Weights of a small transformer language model: 488M tokens.
MLP neurons of a small language model. Each row is named by its layer, matrix (down: output weights) and neuron, and shows model dimensions 0-191. Each number is 128 + 32 x the weight over its row's rms, rounded and kept within 0 to 255. Numbers have three digits each. A neuron's up and down rows have the sign that makes its largest values positive.
A block is one neuron, or neurons of one layer that tend to fire together. Before each block is what it responds to, as a language model described it from the Wikipedia text at the highest values.

Description: Mid-word fragments, negative prefixes. Word pieces that begin or continue a multi-token word, especially the prefix un in unable and unbeaten, ur in insurance, dis and inc; also commas after place names.
L7.down39:144075047151117134115115139120126054135133151104147127104058102141123102109107142154095148152099081147139113125151169173041094137123120122143141166165195113121123130112073114158126162092120118128124165136148121073126080167102142255109098120048092110142120148128101079116117119121143082143077128186107074145172089128147159132172075098096152127108145063131138109110121101154136139110140129135139155136145145113144135114118154129169154134168097141168168108118130129108133095141148044141155229151054137183136107054097055084113137112061134138125077101131120115062099127116135094141
L7.down97:090124131137163122122146109091165097094037187096082106143117112122141066135111110124142168112173064107147146133106132153115113123112099119126181130156096152166070098196131143153132111142166189067130127180168170140157149167200154168130106181085115155109098120159135118127112175139105121200159150101071147141128120141119133132146138125126122123060134120094152070125138106147161134147125175128108159172166132172139082102124124190125086081179105123146183126072049146122052057134127152134156178144134131143099122144090106171140192164133088072085141127125173066097124116087103101107
L7.down169:144125147099169142101119170127147124162125138104148124138133125145173103192124125153105107104139100167168116109156127152118123134144092127129093130107119083115116148188128160119139159155071108212073097102166118144139113147152156058138096096146184154173145093135177129104138120184150151109151160080127095145134046133135124130181143178146114112142164124132153119127073153105167122172183200149153180115200106132141139183141078150091104080119140126134124063155126209147131142110165107102122102094128144173168136102087088165136113119086144179052158150163171132141135192114101174152
L7.down193:093149122144146093145095140145035194080172189115075114135124143172084103132121139138074064158145193110094155169116066160171101134100128066160076128135122202079119076133141169148053140145182163110134113085128137139130139086178164143138066132157158169178095175108121122163145133160150126171167150155133162108115115127125128129151089107119091054151114108159095108069088146115132159141120147163092076074130133067150153122144159152091155109099131146101151091118152143075072161155143117135114098153129133167106162116083122107103136115095176089156111112166089134137157120087080124153
L7.down234:074121050081105086109138080125147136125083170098134122159117167157179171139164201144123174100140118067168126135069154116087083124167146106136153083131154122100108103141089138128141153136084092162162145142115105147127123173191076132078097094194136162135157066147197112117140161149104097120138117097128171169088123119072116107140161123090136108149177074130232124155098166187157068172140163110162084157110186148142159130089129124112148158121184143102100108110209119148099138103202133106101141128137099137171164104128103101165174079165062092127101186131101095174067172121147125075
L7.down327:111144104177133109138133127155113089086112138139113158064143177147182117153081125169068116155155101070168140173109117156122167138209143103123195168107144135068103103105146103122160108120157152108112126126131151135135141153059123120154113152191197073132148177119089109095104124103123113097129131144120120169128196118136155083155138069113143099225125115134154153067119162070160197115122105110121159119139115051128114124152124154127214124116121111058109147124166141128146083154154082125158199180122125092081175146112099111147147134168171066174096131097160156165106074149103144130
L7.down333:124130090115107092113135105149145113111095175165148130104213147154124104108174098114124107152135159101097074085108084105104196176114077131169136143110084105165107117116099152118147094161153138104169113151126131104132106147122118255129158119128168107177094097072153144128138114098153095127171087149105150161134109087146119195147175121119120149096061168069127134094102081111150132130115132103061178054127236102144172146113151089137121101108144137155092156146141137136158162107134209106219172101091130121087158184153116142159154109138113125159102128152128113180109167166133137137
L7.down390:149144138136110103078094121124120148081089147121109117127091152137118152114129104103110217123088102103178126113151105188100092089117120067189084105132137098077116068089100127157124180099111112061205126140138165187122165154146120111132147179053179081123097140072180095064177184104133025161096197135136097122216173134061178116140161168128147170137137147151171128096100125130174138085124081070121132093133118132162141077158074075122122117145140142106163138140109103134057154083191147142119156155084136165130124138169111121142177116115098147113093093149095115131148157126157136102

Description: Number-internal separators. Decimal points and thousands commas inside numbers, after a digit with more digits following, in census and election tables, e.g. 75.6, 16,548.
L7.down23:179122079038141111163123096115098121128143070150142122112144162105155138127184120077110093172082105114142133124201101083129094160160116139145093151071128138136087106125130136120161068132158144101120173149117143078158063146158067108169155113078119132138237124139150141095178128157136109060101116142103108119131113109173155123159164075076070074146132148116162127080157139128103136068111141133133150096110090122093123170153090230160141157106151179104089085080113149148089115146126095106147104133104195178095128147123049148172128074076119167110099127125146110100155153061133112102
L7.down25:118145122115140146104142152105116154122176179162086156162166133159119091074157145120144208083131146211147125136144101154144119188117079164172128179141182095159128154070185128132107169144125137126149105162138158128093087138197105224121188139180128179121139124133142163108173036123136137130088099160129157112117090092130110116084120107154124143106190112083122128134121090129141121144187128130117145115149133097115147135147125115100136155138152072091171167154107145155113150139147138194131123057143094096091113142075081143135151105112125158122162065108095094116115170095135117123
L7.down47:130150108156212113168122211149099189075105151151116100194102138104105121107087098104176135084056185068117168153177068162125089131121098164107172186125120175152141143145170104130133076098129120085134120047133098157133157149138134121086169149113131117124110119108096127103149063121123155136139157105156138131147149069134079119118162189124173136166119204124195098142149180099130098148085099088159139124153109091142131116164167090150101221081158129118143071129125124130092110104149122148148158082165080098125155096095072101142109135170088122136104139150182109112147118109086109124
L7.down113:175165131136152105127131184121152107134154131088139157108183055171073127125134129060096094123165121146084099121111142110146053099173168112118084157036045076089177140121076124124119150163062105103119171128086091155141122117155077131138123096172126121165098135122107119136180175137219103158056139133110118165131102129099098109071071119074162131150102146138082159082118144108090146148102084113167104088139130112149134167103059142196131101165126109181104125135189133122117155155110067140147098164125116168095125141162142114075115156150118114132105096142097135099156092094150124073
L7.down304:126122103120185114098091118091129154101120133123128088171156099088193083103115168163093124083158137139166082113155101120137090086144154144134140173101123141155114149109125151109115165166098068125126089056098176131186094124154087255102123101113117093113151121150113152090179138103119094120099113104152147118126162146095120155120127154096149127146046108140111116168169126096047153097185109137120123169122138130104123131182122138155190080058164132152163218141084152110169101128148094136128164197222130154119159107076096123145140087072111126106076112151150112151118083149143124138
L7.down361:125078156165175139123127134157145119114143088095208115114132113094130089144162158115088115161077182125138165074097120130108120171137154118148134073171120151124072190138099114167097122092155117135092160126084052156176162197142116255158119113081105139108104096142161146158107133094130181087156141082169161114174170145124151139090152120110124162091049138081098103130132150096112117117091156183168097092078107180177150128128137127135161111109130135135121131161139114143106124155086145082101095103175097071110162189127086132154145152182155119085072176153142141108094148103118165124
L7.down386:114165109112172115107102137119087141125142201172158167133119127083091141172118186133148136150151101131134117150118078174099132161152128149142148079116089119154111143109129168155122150080105160093142075157138074090130112168154173128138095162117105206160165176153153115152090110118108132103171116151095060110145170130106098117179180128115129092152157089098113110095048120085146124169129156039122148137165140143064142130124106107117109140141195067146109142117222128156084149120188102178156098135137102104094180155084065171141127127132096136114155132120141115139049125106135087076
L7.down419:132108104177158121108083185110138124104151125113170029097126156115088131107105116152135162139124139171091125126095089097139143117167081123082174164180110107121077093203170089152087175166143085187111151119113128100114126134042114136136163140183158060132096088135197137139145165131140187181083161117108068056120102190107135126132101053133139093227095087129108123161133116166135161116051131111148167131117116136154133072130116141138135126154152181135111123086130113168109124117099108128074125139101076127111098052161111124125144143139148125102107144139098190121147150112120128160

Description: Field and header labels. Last token of a label in an infobox, table header, or section heading, just before its colon, pipe or ==, e.g. Province, Genus, Notes, Background.
L8.down0:074127169177072148138122103153115139141103061143096149130118145099161129135100142110165146085111152088103120139091126106088132117095162091130179138099120118180108160145091119145105186105157168142129140088143163187065119112135100186096099143142094140193116139119127155139150081137202154149159177107150113041060176125139120113087145154138099165150105087106145080109128108124151145172092058160136152175100114125137107176159155086147109118171120114108137105138186138159100106127103108124097137113124137153174136139106154203084151117132118147146138156102144171136102173086140151084

Description: Clause-boundary tokens. Tokens closing an introductory phrase or verb just before the main clause continues, like the comma after an opening clause, "Thus", verb endings (informs, asks) before an object, and year digits in "In 2002".
L7.down40:113200160188087140101167122096118126197143152128177164107174107110157048152123115178182132128136140140128172119105142091114077146137150135081172103122082126122111124169147189163165101135099096107147148159066134137084167094127102201103124118098115138162096127109190100166132144126128082130120067095078087089157132123167093119167142172089183150167120130067113121133108110081122105072093156163118181175156171161113129139175170116179124173184106142083084173151068121116124113083139154145133156110144107114114113156125091148124128170068086145139123104048132058147101135196156160167
L7.down166:115145119098112104090131135136098182142195075109090114108146093066139080168105145132148095176138115142113126082167125073147143160079154144136178104171103118129055147086102159132141159149208113115162156185148129141113131119142140146135175127149172132134152099097088120100104204141158138171094108096164105105195160143108137186167162131188147159115136162094143108107109130114127088156151123129078134158121196149176142083070114125118140141142146188138082135165185138188152119103112136113138155130077130136083150111112172094074161094085172150188185132147114123128204127114196163131
L7.down336:094145067149102180106132153104118137165117103104165182113118107131162098130119141103188137105155126105181143146061165134190155129148224170085100066103145138111129164076085157164101163130089103192120121075100143198175097117157103159121124151168096149117141105105121115103118167124119123095141086105095093158085122123100170133133069138182117136111120117153123130135132081102173116143132099138141116175121156138159132105124078170189198114139149125127135124121085115104129113083141111095101098158078152174133130167152173083119157189191104138175180066164136092094085131164092097179
L7.down347:102106140186128113138148139079144155097082127117136106084128103173111103103090173134062119124133114181137184143070110130193116127139073149193156148141161058151141153134120177071155123124187106154158102160123119147139120094167118143178102171126098190091079095131150157107155086164146110157103145081148121147158088144135131149091139101087074122151130073177041101170145133085061147098192132169154172178168122183146102082121127111079118131131122147123094117106170126089157171119063162172123133118071140157130094148137113098180146153074171173093119137151204085111130153157090086119
L7.down360:129104112126129125119118137183121114127079071130103072153134122097122131130133138174154122117100135113087148180089170130131157131151137110094135125131123128096123185061132148191139194146134128088089142111143113122142133117107160135174097151141131171127150117129115085094057089144178097108141166100162128082081131120166130199170103134197110149116161028127137132124141129089167129114161126150148142053173126166130101128088133151135104138140105096122140179134053128132132135152180163115140107124126118173130103113059095191083110145149150151219109123155075127103137095128072129101
L7.down381:066142112136135100148172134094124108111173079117140107104205160134118161105133125168167092163138148082113065131089130147116102144091111166129153150088114148093129145085098097119173176155146128139071095120167098135164095130177068080122134037120139161088132069127133138184171060094170089162143108098100058167158062119128123094142114098120173136175081154116122092073180079132124107132130156141173128118101104114122082077095186131119125107164059119143217128138169131134186124166115127120177131108139070152141145135121115088203132181162164097125117228116181146133102086166101111120
L7.down388:120101094140158138111101142089106055140148084134124114124098126113128126131158091123083146155120111111145095167123136176094107118130131142129126065106147110181125187081146044160111118129093160170097140097125112156143137143092116243098137113110114116093149110142154166119119079140166061055130194139097070114127126139143147167130113080091168173146153054134179109133102181148130090127065168132157160140098123138133158130131087172164080144123120137145191186168159124143123211167162199113104115156132130099059065122203110103099119118154132154165147189138113133120132185115122102169
L7.down393:093107172101156134076174105124161156156168099161115120156147174154143171118148129123152108160084144148108112129082158108109146137105124165066121093108131150133122138193132164145136148114062111113152091105069123119086118040161122152138113187130112100103126189093105082094152123178122148116196126107140167099116162109091094147161100152057092132116086142125163120160090032077198125093122127110112100157111097141142101153087163110168114076082107180149150051099110170165117106144146107087155150153079124154074115187053189150171171107133121194109120161100145124100148140147149119163

Description: Sentence-final period. Periods closing declarative sentences in encyclopedic prose, often after a place name or date, e.g. "New York." or "in 1971."; occasionally colons.
L8.down48:049149111134136091137106085114038068103168124152108151119086153130131085132100162159164128079101139121137090166146181113101108128105214081139120148086112115115162086114079189134103102109169088122112100155175129105140099100093180149091133151088127223108128114158172149165092143124172137114123103137110151110119134120139105162156137126139088064135098165128091130121140119187173112128199138151138116060127110110166110075114166153154122100154125125155208124147115158115149136114159167110137066135142098074105106110172124101175212187116086088108125125158126138126128151173164159179

Description: Infobox field-name words. Final words of place infobox field labels just before the colon and value, mainly code in Area code or Telephone code, also zone in Time zone and Population; weakly, assorted mid-word pieces elsewhere.
L7.down110:093164145125078091121116105106117170126062142118096139010167145093149125120108073145136127105148137075119048180124155080071129055087178177104094117086100116080112092145108095115120100104139094144149102104137112137116156105099161180114164082122132144139139153058137094044102101131124135152062149115094094153143172186136122125107121163144154065118176148104136142124085107155154048148138166105074108144168121165106132123097091113127128193083107134138163047125086145115058182112109148110157167143108162132104111120129156069116123124140148150138103121100122197134136109124162029116
L7.down139:119129109188132108112118145064142110167114136104171194156065122177155156089099095115080163080160109156097104098078101125181142121161052150134101130134145148111140123113127119110096120074120165154137099113092105098105099079117105115105113145160138114091078122150056055148143076152157144074144092115103115117114095175164109153177089154154076084147107118184126129139123158099118137146092134104132120114126153094084089109169070121153073165081139120116067146112146118085128114165110118129069122131119170188136132191195162120113175188116119135109149141127120155132076115128167199128
L7.down182:158075114084110114174124116127177147173159136157128170083127150153160151140120138098096127088083159135123083103114061117090152163109102110132080107176201077193165133123120162191116121113148105088074154131094106145156102134138114116123096199093093101158067070102138182120135137155136099104114122149133174131105170169108151133162138144098153130143123125171137167183136084145099154152111124115085144105122116094121099156064129156179130046141093112130126241206158093103156172132157118114116109073094063163164097096145109141113095112097180174133130162107088076156151170147137085115
L7.down202:123112096132164135157116150101136137108105177134127129109119161131146096175127080170126116141169100139136145129111150101180162156145115112143132134123152160116133097105151122148133147049168188150127133129125132115112146092087088200162099161164125158128175119097123064098066063176095150128125182057131175111176136163163128118098207093084073122175139094086168069113125102125075100204159112076120102197173170117182090066117157141141114143162127111083133145149141095179158192110112167218103084110139142117121147092143110135117125122125093157174125092113180127068070111075096145080
L7.down209:169127171154084143135137147159139101188020121125135126096112091144077103099142157106133110116111166091135123089164124118099145103115170182117098162151166109161114149165116126085189166118169169191138096140175119133120069125223128118112183142083135132126098124107120161141165150153128101195082107097135121084160111107083078149125147165128130153127196185143121122134091119153149143154150141093132133202179144080080119128148157186132209121106124126102143101198143101084178127163192123070142057092133133076150073151156113194117110120077178128129109106130155116146151138133172103134
L7.down275:096118133111114185121154123121156113149160159130125141142125108153119156141119119071157107113077068154147105189129069111112131095083108131151155161097134096101149138095108190099118118229123145104106132141098062137125197155088165145156064132118135124090131140165127173131165100075075143099100098166104168156044115140130110106102216177176145119124168130159175138148082077130156092185140142166161157075117122125141100085104173135162137133126144165156091149140165168125125079145101116147084115104100137123143100096121097100068155170120131150078168155144108113105084164152165099144
L7.down317:142118124099174102088149204148142137154124065084209163117103108182100126179148105145167128112153090107080110124090183112115146150097170178143155170125124112168111100107153122117115110104137169095120154113170144142182108105200135142097076149164169162115190113096129109121070191140167061161126099120176127157100169154095120124135081172100073141188148086160112095104126208133125121144129131142125085141141177119125132117114102146194155163153120132142149113111139070133181107108125164111157082144133136101125096176175119075124099154139186132067164108158122201113166091063067117111
L7.down341:127077180164143134151135061150142098097159122139119130132139100111092164121188145124158141174104186170143116135087138159069059179073128195102085083150075136132138117160077106148106071126096123177160089143153154103096131153170165156191146112104064131073115098148118153122088068132075123076147114156166188102194123160178149152089126159142108138116121155157146166150122138179134111192173139173105091123170066164074160095142159149126097110123137116174125090156129133128153118101105075129053127107147167158112126105154110120101139128168187120140074128156153123081135171199099096092

Description: Infobox field names. Field-label tokens in Wikipedia infobox and table lines, often the second piece of a label just before a colon, such as Alma mater, FIPS code, Coordinates, Votes, Species.
L6.down43:169089112096125173090146103138139060081069088204200125124133125100156113124062114105143156089120092114142119205158194053120164079090135130128155186147139118150105097094084176103156109130087108116162150095112122162164104126106161102148141174115134108142114077081105146063177133105034219162128140167077101136128143106094108129131143122143132084147138118086110136129182128163061135147085102127165190163126091121109076132103152117116139116104135147113108125100131113127165101167083160099139144130098096146113098121152149184159094178138128152116106098186149060148098126108164158058
L6.down55:167092150139113098146117100148122137079175110128099085131145093126090142139165170166113106091134126105119161141174129152197143071091091106148108155157130121114167132179158176124123115124071112179128074191143163117130116082150133167095126111135119088147132071114161132058134135073118114157161150088140084104164164163143171148171126132107115162160135138165085149068146138136170120073078095143151103117153129060126130101159123127142111123109149133137067190112109122148128163207079111150136191123051070148073116119156103160126141116091129195160150140178099090123170166136162151112
L6.down60:183124061190146162172145089113128149130129159092152152096096125159151168135108137151133116120149179133097188120172097153142131138110121108128109163141141122136135122141041124142101150064103148136139078155167163101107145060140144142082186177126087097177133081115105125121121183119128142113099109166123132121124119106077128145168065141112122116120144106192107087027125186103150124151129090198122101131110143095124160191147172053087149082121145062120092106164129159074105144166142135119105063126129151179156147076142089142128122104115161026206112092112126182127103163131133090100
L6.down139:167172183104189129153152108090107158099129077152149151179159128170135099140166154153139167117137144157084121155079116150092097181117141169151116101165144080176118162131096130131137138123158130122140089154168126153135171173130137146120142201081155175101119136131046106184147090103128157140158146117115129099188182098051109103156157149171132130110123122108152072116104131130086116114140131085146087110137133115083076094178122138109110186114192173107112106242125154120097085061126103104126151137145164138135112180050084120110145129085129115161099112207127119041137153163117179139
L6.down166:116171091134131126132177169133144188125143110128225145081129100155147162132153135111092094171169147117191108137114134099163146177144142146093134090185094114105072159135108120098109166212131134136155133101144128146143086091148137071116125113186134108121153152139127167125147120148128107150182095114162188114113125123231118125160154158091111176154149110148139116122156120145065146121094061067095148125155098089133100121168138094144138145073150146107104125130079148138086128124167077144090149134220148131083121143099131173101108068127179077113072145104064118145115093145118141132
L6.down216:166126097202176210184123103167151184147091142164136158137100108121167113168137110086089099177161180155132137155174138161138124108145088123112129078192154081152150076129139147167128177107124142101106123119157151124101149082085137086082131107131109127109155155126140105079211095093081200118145069134093149138164107067148189119118104140114111075128118109115140127107117163153135049140134084180140103166163160127086136172145112089149153112189116111150085125089099173073192131138067094170122149144134123124122104112159114107174142087170116136091145169137123147105101119099098200138
L6.down337:189102083144151136217148134107181195165169152185089167111148132131127141107154115132126126131113089129079090122107116167105146103084165110167155138062191169162130113139147150117189068148126157149092126135174141188146126173112178075048150146163157115150134125122147165109121098113128155107091122116121126115124111124129195099147116079119144121140178115154120203122101115091151084109112087153117146089146153123115126114125123123195154052097145124104056134124139114106168116076060148186163143097107159086117139106136125119131180097126187121089172115109127199111114166085110075121
L6.down371:085137173140151130138159085135192166216194081141079131066101156180147089113171103075099061162147100094168173068106130127138154161103112107136144114197139172126061130144081124104125150138118124099153153124142148091120133073134119115058169128128115112080156137146117126079137139113092122152161216099186112115131198089094119139136142184117109097111105117107122119162116132188104102079095150158136126166125122107157114159099130119115132158060124155158071084143125180173122102153157104176119201151108161107124135092152130116112080150143156133176095126153150069164110112167096203117